From a checkpoint of a small transformer trained on Wikipedia.
Training: a variant of Adam for these matrices, 236M tokens, 3602 steps.
MLP neurons of a small language model. Each row is named by its layer, matrix (gate and up: input weights; down: output weights) and neuron, and shows model dimensions 16-111. Each number is 128 + 32 x the weight over its row's rms, rounded and kept within 0 to 255. Numbers have three digits each. A neuron's up and down rows have the sign that makes its largest values positive.
After each neuron's rows, "fires before" lists the tokens most often just after its 100 highest values on Wikipedia text that the model never trained on.

L2.gate132:056145093159083076135112098167139088207130131120141124120143132118140101134112153137128149107131129065130129178133185089145166084125147116196059139139154141188199089172106180159119110102165132147164136166124116116118112136127127173132071090130104154187152185098149214162075147134125138122
L2.up132:145126138132168160061103118151096060133159148120200129135112153148129078131137138091141177070138094158125119178120103083112123166130082156137163165099123105104138146153156166047075156137067120078129123128129132115122192160105109133114105110133154138165167140132098138100098120173109080128
L2.down132:131156096166135153091133135149077076112087119142186151116126146089087120170096098144142104118146132068166164149155146078171199151088130121143125203171130085136136128145103103146159165108153146080096116113183214111151100082136138157093114094138125151105107154160131124147162143124100130083
fires before: " ", ","

L8.gate343:094095097131169101138144125168121115106153193177127126197097143120176176091103129098118114066143158180113154172100056087128105157117134142102190141164137139099150132160105056152147125101123096134087158097168104114073148093143090126052185131092162170115095137125134118196100105119149162123
L8.up343:085096103107146112160194127180136134121135154111079172113154093096119189112103101123127099065174098099104133185125080143127104145109148170096104154081099143135145105108099120197126098114118073218072150140185122116099112133138101101086097135155113175097115130097130143133121114093132216133
L8.down343:131193089127143143093118127121117123116100067114101112157139065139147123107147142156107151140155055165094092123175114151064114172156112144070042135131125139141136117110092182136134175143110112155098175154116176122112126144119125139085136199146117162132119141141120137090208098102142140173
fires before: "er", "ement", "ce", "les", "ing", "s"

L10.gate118:114081074117217092121092138068133138154162092114104169134163164152125094160137061120089138108102076080152149116115113122134092114208110100117141193111114121137131092119161068151138173127136151127114145116127103092147129169135138119138119107139143183116114143047133181102156127105125124132
L10.up118:107159146164198132136085093189101173146098103097172178100096101108075081145156106106128094136116156126172129096180180121141107155177147145131165108151189137130135104175122125141199100188177145116173140186125155167134178127169122100148149127144089172116206180093111147098135149171123108120
L10.down118:126069110129121141155118188159157166143089117097141179160122065172142128146133147147141151104122107173128195065105118082208116122068068146197122078089104083146113169161122100095099118107146152053162152165146125120086135150151102098100159116163129162131166105150134123117175065075137119167
fires before: " |", ";", ".", " ("

L5.gate109:136146117088142119137129125082127095149117077068128123120101110073122124096165170125071157145094192119061128127124136103143134085164104086118116108109104110139137136187145216134110109236041122201120150151116132072165116124104173107156159113103115146106081160159058107105097112101129149096
L5.up109:109129193161158149210138126124111148082135131085120080127160111073133162112104168128143152098144120114131105124143186132130089144055132135144114118130180100105128106092111132166112169127119108108094215137083160098161099163112137134074059112142120100187114122136112105174124117111199117117
L5.down109:221088143151188068120106172129197059103147128155127113082112104113123106089149128088121127165082159122159045149135076159083147079133140095042105159093135097122158088140176118128091111046125136167097088114155126164126119162159127137112109048114143163087098134143089108176098180129149133135
fires before: "\n"

L8.gate369:180071155112092127144180085105097162107098079125152096080127126166158143147097116133080117112183128112198109136118137122140171169161103097190107107153076201164113088093105067105094148154101112147151149167070136131078125105134133123151131155124139047146135121138144146146115133164088082103
L8.up369:110080117117055012105141091142092073132130136085102130153092125146183107126107060174042113148156111055148159156137171099135140163133093063153136118075094146145150108127159114126157168110172143172164162146112168114103190177163070176161135138122117089145096102081133118137111112127121148101
L8.down369:157120169099179168069115146108153124101145142169137151142140135123183096144135131165119131122195112176126000139150126104000124140136166117075074117142129128186115105118098132109108101123042113130217101124168135103141091102112147144087125139139143165149106105135113064105066134145146152108
fires before: ",", " of", ".", " in", " and"

L4.gate127:153132120155187176090136106167116111161105155153131075086155080116080147121171129164135124153184124124119137206130110129188158116108125199120169142119158132113118119151118125192090129114151104109138110118189101147095152139088111188111088103084137127188087153126155137098078120099199103155
L4.up127:147114134172148098076100108079179092123091157151126123092090150144138097136099067121093094135107135168112116119139117157135143176133095165149100085156138091193160137181145161139114169199127100190101121074094117092127079172097110084151182187127135127146134133134176103145107094175093133140
L4.down127:084091075131171116127148096099136075086119162136102114090140046112192102156119130145105108145081142141125099135188098134176097105184071197152172090198113172116141128126088101125115157152134151109078091194114096112114142111087119102141110103123133155152044158111187123130140098110150087212
fires before: "4", "3", "5", "6"

L10.gate208:157146133122137075163139133082091129106136089094139154173139102128146076163136179119169158114124127143173134208132103109175216170097152087146149208146158119103125133154097137171154155130102131122145166142122103121103078148124123129147155148130162163121103114108074146095120125094104173123
L10.up208:105129078166197105211103122112099122138173113156101138151142168086146100146106077128132176177094142138096105109104133166150185148140169154139172139092102050144161102093119128124138139142074184167129095074128168113105122142082093135145156157099124092117091133117168104113118116111113140121
L10.down208:105190155111158095200096123164094095149137114204111114130141143145131115158102138182130089090142102138120032121181128137087135162127121121087173147085111113043169131133106142135114154120067157092166091126112117147080126134115178135151131138203149090087092131138136134092107120107114215123
fires before: "ing", "es", "ation", "h", "e"

L10.gate314:151121125168113189139209097065106165130128138131181216123148114120130103162123181107182087099152187085117165086125173098125143159141136150154099177161134179096147166143135174091150140111073141084137119154121127152148138114099124148135119121142114123123133109126091175194193102112119148117
L10.up314:146164128116112128155033097108079156120141082233121096121148159188131138118076175099125088105072095128083148111140136096118114144109126162097134125127129171122120156117086155110105134120141134122134135113076155166129131125152102144178173172134158103096123102139131118171135155116160109146
L10.down314:123167111164163175139136140151172147127148124163164128129132103141125116123100111165097184149139132201106152110079096117215135172205097129179078108079142146101089156084134107083130088128192085123150182185130155087170136113072110101155118127152113132144141155139206117098163167148142079213
fires before: ".", ",", " and"

L10.gate400:095160080168171106131116126119120107140164180122153104139136146134102098145153134122124098091151110149128159135119137187175105122093149099161127123114141180122159103155211115112188132137143122071130070101171113102164106140089123120138190157138135138085195131119118149125161192099089126105
L10.up400:162125100111096155126154103114123115143160141157129121150134134124169124121121087150163119103078087155080157159108137170146145100135084055143088102137125086085159098161143130162146119113123142103161164110073103096176109169110135210141111079110153124114153132154090118131078127078126095154
L10.down400:139120134138070107103117139081110162158088146102118057128112058143127139140174160142081157141116141120118179170145111095124115074132188128108111146115107121105109086163125158084156142173124191112119114140092170127136104138071135179191096100104111163135096099098142112177100086107136121063
fires before: " ", "ist", "|", " −", " UTC"

L5.gate35:123113130146095100155149122087175114111210140099147166081089127059140189182114147127130146152078151130141165130121111161131152096064120103158115100146099127156145125130146123152144157069081134119126152100084210071174101148133150125100119158080082145128098101130086121137083119127136124151
L5.up35:129151160191191111100098048126149085133190083122150167135124135113158190143140186108183145158168094075124145087119198156109120076173127150154143128189132149119125117092129141119111108110129111101099106126092118134133132168139146102113102107126066135089120087146117105178167114092115152155
L5.down35:126116083161164078135120099086060100117131078135158110110107119050142213103192124151115125154095130134099021119071141144103104111141127135101111166159110102125146106095109089143116109152062071185132156091088110134109118085129124153121113160171134187133149132141165132120130065086120180102
fires before: "\n", " of", ",", "al"

L8.gate489:111089136103134079139128150152125183097155129102156110148178121146104132167158141093106143131112108125108164138182105107160141111141018131116095175121088143133109119130120132135120145126138047074176170088139149104121134173114113150095088112153094113123144131072118145213147117135151153081
L8.up489:153106119138114132152109179229125102140108153106174096144149125155076071133142158095106075088112069100126160135128152129123062092126076132125103112136084128121149061146148118170060110063137125107076175040196181138086113141175133142135106100109103060163139110107037133150141138102130128130
L8.down489:110124184195134133163149139161150126124120099123194079139095171147128069091088124135171144123193155150155000140088121138135049092126113128087137101107140106097125152114103105115127095105173145115128143168094119108141188112153169132148158099136136149115198093115130158145092067157081152121
fires before: " to", " by", " in", " as", " from", " on"

L10.gate207:055090114138173076098124151131097131105217188100129092161112097107092138119078148055093138085160125149174117108168146090171119165131115097157142158219125141122139100171055116149127154121063129180159143129151143113141100125097130151174096108103162108136114154130130105123109158085086112112
L10.up207:103119121128168122135149103155111134107142179089104076086085097119131088115180204116108108123188091117107161107084119112150096136169129171126093101107099146102162108106146115093071173149131181101102138138097165099055152129094106129157115129124083148102114114142076130093120124154076108146
L10.down207:074094056087131133176163117168100120155175145137158177142139136146146074166183099121142142152122141149096083114131117105130085154152171108072186128163086161118124091076128136131146136101149119176101076148159137099121101159185146175130119171130121113134090112170083104139087110150118165148
fires before: ",", " and", "==", "."

L10.gate43:165110151058142095111097073088164090137106187127136147118157108144171136116116103170156114131159100151048140118097106145151045094202096145166093136116168100147134143156109163136122133144138106088086111102056143113148110088085083145175173137157115090107085137093203115148104121069098112119
L10.up43:146143131106139125138169086121128116153155137131117174082128139163138185185137143203129156105120155175099141124166094106116086102109172156113094093174175123121136159184110139098106132164137204085127105089060112086071155100140143128130180124128111102114130162140126149155128141037116092129
L10.down43:121070136151102163131111127093116089131105162145139136104105117123133132100175113132103085113117153132080185134166097139012218076127114164069131145145124074116110116139186117056114132144109172103140176133106095140124154129122105149161125131146096192172127120166150133067083142144135082165
fires before: " |", "4", "5", "hes", "6", "3"

L4.gate36:131088134102127173157115132123094164173113084137144115083160083108146176132145132070130101082160110175134174082095134160134156078148114130192089156142121162062124145096087131108087141111078112148208100163198124112103142126099113135142097119142174154084095189110089118107064178193133104136
L4.up36:109118115084139112097115087052141128151133047135171138139156113192125123153214133118187144165159085080072124150153161171121133127114157121127099118139121165103105135133060132117110162155189143101152151171170134136199134142150123061116134129152059196128161092131094104155073187125140147099
L4.down36:096124073139169129114111134119182129140120107113148141088089141171142054120106116097145126172124096159133118103148126121112207099172136057165096134142157184113107133151151070169159150158123161068132119107133088123126124120099132111152175216084105097145141090172132083173133173057147118181
fires before: " ", "ia", "\n", " Song", "R"

L5.gate296:111113137082136126127136187105096147159170183131156138095152124154097168168074183143075127157165145158106125145149122099194166090170117130121161115142192134131132107157128116200137142206086152140215128107123162103136145097153100153134124121132150045120143119093184175160148107132084187140
L5.up296:128114142164078135119136161123082157106137160186086097141145147133134111139091148072077148165115157127064159106142139082149142166107132100079175202185160166142117123172138108193173138129126097099099093136156140186137124148098090087102126079194148074107156132138180194142078173162094132142
L5.down296:154142096142098126135125118144121101106121104139078130126188135063128154081131170157130104125082145145138074171110133147165136123173074151126165082111147140184136148146110122107082127147117150064137050138122114094102151065099069107137136109169158134070131158058152120176098169103130166114
fires before: " |", "–", " /", "-", "."

L10.gate250:111112109126139134132119108081155161120100115075197142144178169123115099097099113128102188118166140103116105136145127132163095117134058160125144098178128160102160109160136142190119100144055081108071141100106162045180118161190132139132081117121107103126047108127131157082116134108190138147
L10.up250:162086182097147101158191162085076103122119135072111106144135115136123130072150136149118165142172090125175131119121133095172146158211142151139127159119111146075133132145109171144155066127137075160101158124079118159141070106104156130098217024087137099130125103182103209123074074127156136111
L10.down250:145172171154136084177134118096123132120159175153140131130163169079095076133088068160073124110101134171106128133121155129149106142064109114192154141134099118147101189146143161142179116130178165182143126102138101114169167069166123140108167156110153164110114143073092189101071129137111131121
fires before: " |", "==", "\n", " =="

L5.gate44:143166117181141097194129057135109155122158089123152133112191162152118149124092138097131129142104078144150131117192144102137087144052175148186149124165096203108169145143116129103141114135050183162158179109144126181123098175143086105137094147217180113128169108126079125151112125112178103095
L5.up44:138124113120124067149145097113080142196144072148202149191152174111170177134130088103173125124113133164132126125170110135134142180131211170148152174107079185123145127168113102170078133126103157178127120160105093121166085121121141093092143175128076171076107145084115197087137217129118132082
L5.down44:138142114150098102136129116181152204180194096111122131122122130110142063140105116097207153120055167135060033122055106122066116128093136104085141124104134057088131106174137104120107174084161157171132154131110148106128117118087157133162162165135152109095144160096113196131163113118151114124
fires before: "\n", "ve"

L4.gate50:105106168121125176197129164114138124165144152105190159114087110081079097133136133082065102154057145130078126168089157131152149128147155159194146177085128125117140121170157125101071168133086124101135121133123123124169122158142107114109102102123134098089180172105122067110133148072089122135
L4.up50:172127112070115083106165131129141054115153100105154135130034126100108139138115158135200143145124117077108125152111099149107097146121187201182130132169129130236125158122136139122151149097125064112150145158146152064131109071148123080112148083115150111088107148125176157089124119116185131151
L4.down50:124141110149099145112156155180149161093100152121127139149126148119108065183079064094139106144141081109146108086199114105016103100167120111087120131133087168101092090166198149109108155157093097146089153148115139064126107101133127132140071168096140112118066116101074111158132173049130137110
fires before: "\n", "ron", "al", "yl", " by"

L5.gate245:134115141129129109120103103121056172137176145103088167116155091066125218139103086108164086132172158065168106140137119120158155097123125080164096140097159132136156092140113191118116126119065151120157090102124071099172153138106129177126135085115148114095118174066115087076134123196107163119
L5.up245:114125155163156178100102151129139108169157165085137157097140135112160103078133145088127129177139144148092150139134069165147085089122138113156169140124139181104106128119181108139169061122122106061134119038119137209129105059056088074117122112193168144094101120124158111163138130149076088141
L5.down245:112135090079061122164124109106154094124146074161167158128196117129083134136113142103149159113148156164101005204055163134112117110109145113075153116139162130168103086070133121122116090149148115118125131175145119156153162142125193140134086094101161116118122130151152114108066212135129203141
fires before: "-", "\n", "=", "S"

L4.gate205:157115077106139116120163140138140082154134124120131152161136097154129136144142157099173184124125057093087161155112129126180086113128166146094125177117168129139126106111144183112177112110116156172169123115186123076154104153091044144117130120166163128161158148152179102167147163035164135096
L4.up205:123136165145140096150185142168089159128199141095121161147115092150121196166184072149109135115142115167151121137100127168134169107141105119095047089108154125093140088087107183176111099104100152117120153107175092101090097092155087166124111092055133176149140126138133126131121123142107157127
L4.down205:150101124142139072142120144145099150106150202087133140175079135080087102173122083119110108142108134148107088136126148104067170097124126208038042106107185097094089100150151096146133115100164195128177095144114139111080157133121132132064101133141133153144123154133091183108068132133145126074
fires before: "\n", "|---|---|---|", "istics", " /"

L8.gate156:082092108140149076125155117125109133135124102165130175179128120144105108085157094104092151121094099155075130180100067138134106151159115097117093084168138147093163154106079073068110115188116170142114130204106122110131155156143087143146142126104144147127079128119163151169115155136149088126
L8.up156:118141014116083107143108155120116110165121105150140153171161078097068097101203136155080070128138079189113126153172140124126116151207138205103076120114168095104116151061075113098115099124111137171107110173155141107104148066153133136095101128111154125130128177122133169156120153158142108113
L8.down156:183137072114071181190099109114223123088123113130155130135118136124076121152098147102161126133189153097148152110210116136142143112092124152088145112182103169167132069080113126113159115120128147136079129169159143111127155139174095156140147146121184168131162153083163188093154171165115144104
fires before: ")", "),", " ", " in", " for", " ("

L8.gate236:149166154156140155134092148051120176173186150087149148159207147146111133079128132105150124172135107113139125157087159164148149144088153148141051118126185131051171097094142177113182065183174101091100132117109105129180132114089086159113127120136135147104107138105123110067154146143143143131
L8.up236:107109131111157134119105113180136107078184144067135130187113136104177097130161079093113152082111089147115117115164143067108103099145136147091084102114170046121192127102141126181130157129114141136139152153141167172086108147147115182081128144146123107088091087137096158132141110126135107082
L8.down236:109118141138108104143145169120112060076061105116134129158143144088165150133133183076148139136136122160142201152130132134219135153098109113125140092120103162138113142145139134126170112119106198111093084118123088205154143122114090116153106070042156133150091137130151142092129093129163126121
fires before: " |", "|"

L8.gate385:175116146120146094136132138146084114146112145109118152147128153137070149169193117115073146117155149154128153150139126106165152126060182133101069085182132141133145112082147151139139134099140094110192125120130182125159088102065099130126133127170175148122117101182149104143166155128131137165
L8.up385:152150145123154110078130119100063113145101175150135111149156178168100105157150134123218090104132104121131148193178116135136165166108090166063102098133199127169112152110155175135110118136142090085114140096134159079189093117079069125166171113129151137105134127067087148110135140114161160056
L8.down385:180048161091113152092107166142203162107179153157081117090138146132143158125212123134167104147083146143104061188137145119124170131127130195116079138094159125138121123116108171158098093128116132155231098108194119120154088120169090104111111148167181137126158100114093134083152110070155143119
fires before: " |", ":", " /", "ace"

L10.gate241:101097143107158104136104147131133136141118144084139071129128116120129213138111170109140122041112115127095168067140120150169142144104109123102136152192127137131146110167128071121127134159157109138114129175096173083099116085093064156088101108107105095160129142128131117086167163147111107098
L10.up241:107130163123112077116116136114139117118047079158068128089110107135079122059140110112154143182144177137122130139132177125109121099136152125131165125135138118118162113113146081126095115132121117151121143148159161093155163130105101088104129131104142160167139156161140166141161124073136158097
L10.down241:166070118146162107105122118119097089155162107064133109086075168140087136143105058108165076129133069139107160121124120163121116112148145115125120123174061102196112144131129180183132142183129117081227089152073111130119053099101118136148116086105152087144094084094070127157128120081190162125
fires before: " by", " in", " to", ".", " for", " on"

L4.gate508:118193118200140112119063136149144109159149089128161146172134082124112191103172124123072161162165152126157130163117116172130091123116090125071162084174125175055091134151105087098141081112086102158088142047157114142104105149092088184108136087144117149099158090096129140152186138077143120078
L4.up508:084147157158183146204133164147131162133139118115086093123144159083099157119128129116197171140167155108072157147107084143139125101137086150141148128192062149109134128147091098144133072135136118096112169116142101039120116137121072154167184127176188194121145104115119098138117166157117112124
L4.down508:072157154125087100089085111112111132105196082120191116183082141097118108123085113151101122197128108139150074129109077119128165130158068165130092129087097154102166146112137109164104106155185191130073166129084092113101111139124092131151208138112101121149167158098083131134092159161142174116
fires before: " ", " in", "les", "led", " as", "ir"

L10.gate93:101153134086153117058163122099060129171189088082128145084081148153168126126147168114103100107136166122107112144114109112129140175192138098191116129125151190107129092131146164118237116118147143110104137123121145117141218087141118176143159135136149118142139084133105141102125123138087117161
L10.up93:170107152114106116109179119097129154167138105140143087135150076094177146142134149186086133136148118102107127103105143096125168154132111058131118163101120127101119098175183133123125134112111187126081123078110141171134136173097119129097128071142098161123127135212090076119110072079160145105
L10.down93:128033119115103120115140115117173089164130101106150122103128093109151086159131114117136075186144109089183125179163152124154110132122085185146081156102136093133133097141105163141119147170108131156146154159154107131128097091130114138137174147097130104045138089154101182193137106090156116112
fires before: ",", ".", " (", "\n", " and", "ia"

L5.gate334:097171114095116118117079098150097151152148122083101060173098099135139147067110187091129129084124146171153079138107095148124120082081139126148144152141170149122195101157186096168137138123127211140143082104121113106114137145146167155194084127158133169118068138127133158157113101187122130117
L5.up334:073125141103099093123184097087115191202203128105137126131098125144125102119056152078092144088115101169142112141142128116152132122152068181163143155116095096146131155092176160110116144164118129168167095098162130068118176125152139136176134099116089114156085168091103124131124109099112110118
L5.down334:143152107060127161075110096112146148164130126134132108075183108105123133191098107147147115097114096121101000086120091103101153131075085161151120082127092065079058164066132172113142125136064113094130153032169157117117121099145179069135176146158162150138139118160155158167162174107112130089
fires before: " ", " FW", " MF", " G", " S"

L8.gate293:169102150119093075087058206097119116168155147093162115125181174151099141117145102096137159092099134172114162144136118194168135082133132121136127177107146143094155097106155105133117116142124072079144139205124110052232090127112136118103152162111088153116096104121197153144091163166112123125
L8.up293:158110154148111161132126078124175086129102100058136098215024155123118136136166119137062142135186164102161155073081180131111069129169153141120117114082093080139127133123073137065173159096147064093138142142072147104116086111156130146098106122032159166105145146192176146098131164088141089128
L8.down293:134107093135136118105165155136131110082094120123066163145128176150090120120147143092117073179138147138123141085117143119148186128126157115152146166110100160137058197175082118126085150148093159117048142107116112142064089157187139127108166074096051093111156085097083111130116130135132158155
fires before: "\n", " |", ":", "."

L4.gate474:100189075139155086145136187211162118146191072115197150135134116178153162142113166135119117109130093095124136122158097172173152119102105195115144136148146147134127128149114149058096101150130160140136131079164139157162146131122114157109120111150130200110091195036116099164131156114141134131
L4.up474:161175206103171128194074126119077127131168150176106104114132163178131097102120146106171080100056121187106129120108120143131114138171091125134151130119122112140153158066168138092169130112181200135170129103208112176122116123183169167127072118154122114136161152115091141126119047098118143141
L4.down474:129115153103101130054101124166090086143146159088193117133084119080099138152112102144158106149106097106134144108109140118139085159122145150138111148130126137124114098126124115130153134164141103165084137106128138139129153099145123151171080155178188054157129125150106137169055131175105104102
fires before: " (", " "

L10.gate260:125183125144149139093185165146151152126164073123080144073196137169084195138118142132103129090069148057164161178088127154165166076132112154194148091109095136126135112146176112152157136114144060108120094091166153121146133111108121128155127166141173124121124077190117159115162202146173123136
L10.up260:119136105184140130130155139122153155138201136107103101112129171107113087167158099122128125101114115108089106128138217116113158176098136173107179115160142100120071100147122142142164173165157114128087132109181161063135128134093109075086163128132120127149118136155118138064105131100198098179
L10.down260:144091123119132130148172137131117129105121100093101148111181115126098119153145094039164110169089160111148094151131111139027117082152100194119102125140084144144074123173135068108184051161107072102093160106108092128101184133132113133142116126131141166101114110097093109092174123147085108139
fires before: "s", ".", "bur"

L5.gate436:130090147166054060131140082174130127109148133030123121158116174121142127119146162138137088171099147161097106107087131151157114128131163100095114104112170145152154108112146160048150141152100178144096163151143099105098125099148129138111095194110107142131117126105130111124110079094117146104
L5.up436:100105145154077100115142106181154086097089117082144167159109167137146138112194130164122147113052197127137119096167141163127175133172161120099116108108160117107143142127161129113132176151068167167101149064149124152132115091152153112163150152078178106131183129173091150104129142124055137144
L5.down436:113101073108105094082165178130176146087057140147085143122128108119120159172118083203132146132129184126142075075129127134103159113179149135133130119118147155121126108144045142127106158074089155165102197102179148164186094165139119093123153176108148145128155131146113125079149116097115151088
fires before: "\n", " "

L10.gate511:126122111089064131154113124129097153106191152116115123141139157032118178164125117137096145133123177140150105084103130109151182124119146189167114110149155107124104187111166095152129172091138063147129133138152087110132126175075214188095072138095149118104104145125124108185138166160173141145
L10.up511:101139105066083154144138138125096114152182157135159097202097146092074114125092107070161121117062176108135136101154174207129151097135173121129088126137148133082111156167139170137202129158085147130172201153156119095131108112130126114167152105141112117120101127159127061096156179085114136143
L10.down511:101118165092134046080122101163097133148066075150118102104095144140198072087120126121124096118095121133115176149178099198096147107099155164136117081161104183144103140155093153109131132138093146134094218107103255140091135096104125134143192166197139131132127153112142103160067103085065120107
fires before: "s", "ters"

L10.gate224:130120103139136080156173108126103129136155123146132175121104108125183120192066141117125129171148096140173162116117079099129163146118162199124073157178182172115170107092112164135150132084121133122154108173140150183131130141134092141112036101080118149119080122147108140106157141130063140126
L10.up224:152137149094078176127113089152166123135117120129154078122187118157131068131156082135071130144115112103165111129138177113130094134068181160146124109115189124107176144143225176070161147130149140090164072138131134132114217184202138163104187109134129115133133163139148129030131155123094125091
L10.down224:191129113111108129109190234085154137134131107129161116059125111149114101119102125125133129116177196091125033170131113130163080124139101171121171178146150062147139076116133117119169139105107146058180106122124095125103154110141115148116147097135103113136158162093149113115106108148100122133
fires before: " ", " century"

L3.gate52:133163194173130129120134141098125139170145132128123119132113176099103163144123161103185088091130065169077148115114129148179169089122128143098178152176161149127148106088155093123142106147152172110206111091150120114064113086156127184087093104129142095084072137186163120181175163170147125146
L3.up52:102121060088134170127089107135184182127179128157138125108161138209128101083181133114103155132132101162134128135089135115114205173070059114139086103110109161082126110098123181151141159155105138118131144088091144184076105106066115147112133157104161135087104166119116083117086146118146168151
L3.down52:134106101106122137138058107193071129111179131114149047160108147142134127104157173132102124156099102162134083096151135065156163116102104160061111124131162139130138094114114181107130100146115130112162108098158152148099098130107159157114119037143134137096096135095120091087109108187092185091
fires before: " ", " ("

L3.gate11:150155093106121163159165074101148194208140093123194126133098156103093202104166107092121158159077171092126127133104148079138134073117165129153153129169153158191122106114136122106170114108127144120174162118108100113147139114150103164081103085119132098095098107169142128133090193126110189196
L3.up11:116082135126155146154156165134098104163158103116128139188134107155185137146133126114111130167128152216117159109205208144134121131120102082184100141119146116102132128127167078156089199153149142125139145147115117116124177106090058107123123157132159154152173075124108138140115161163144114109
L3.down11:099147166153116099159173128110162133192139105102174144110079098148125092139119165137157117116071112147117109137115131152088163118122140170135181187131172099138146114106170139126059091070098144109124196129136160078121090111124142129086106164115107109134098210141091101147140154141090149163
fires before: "\n"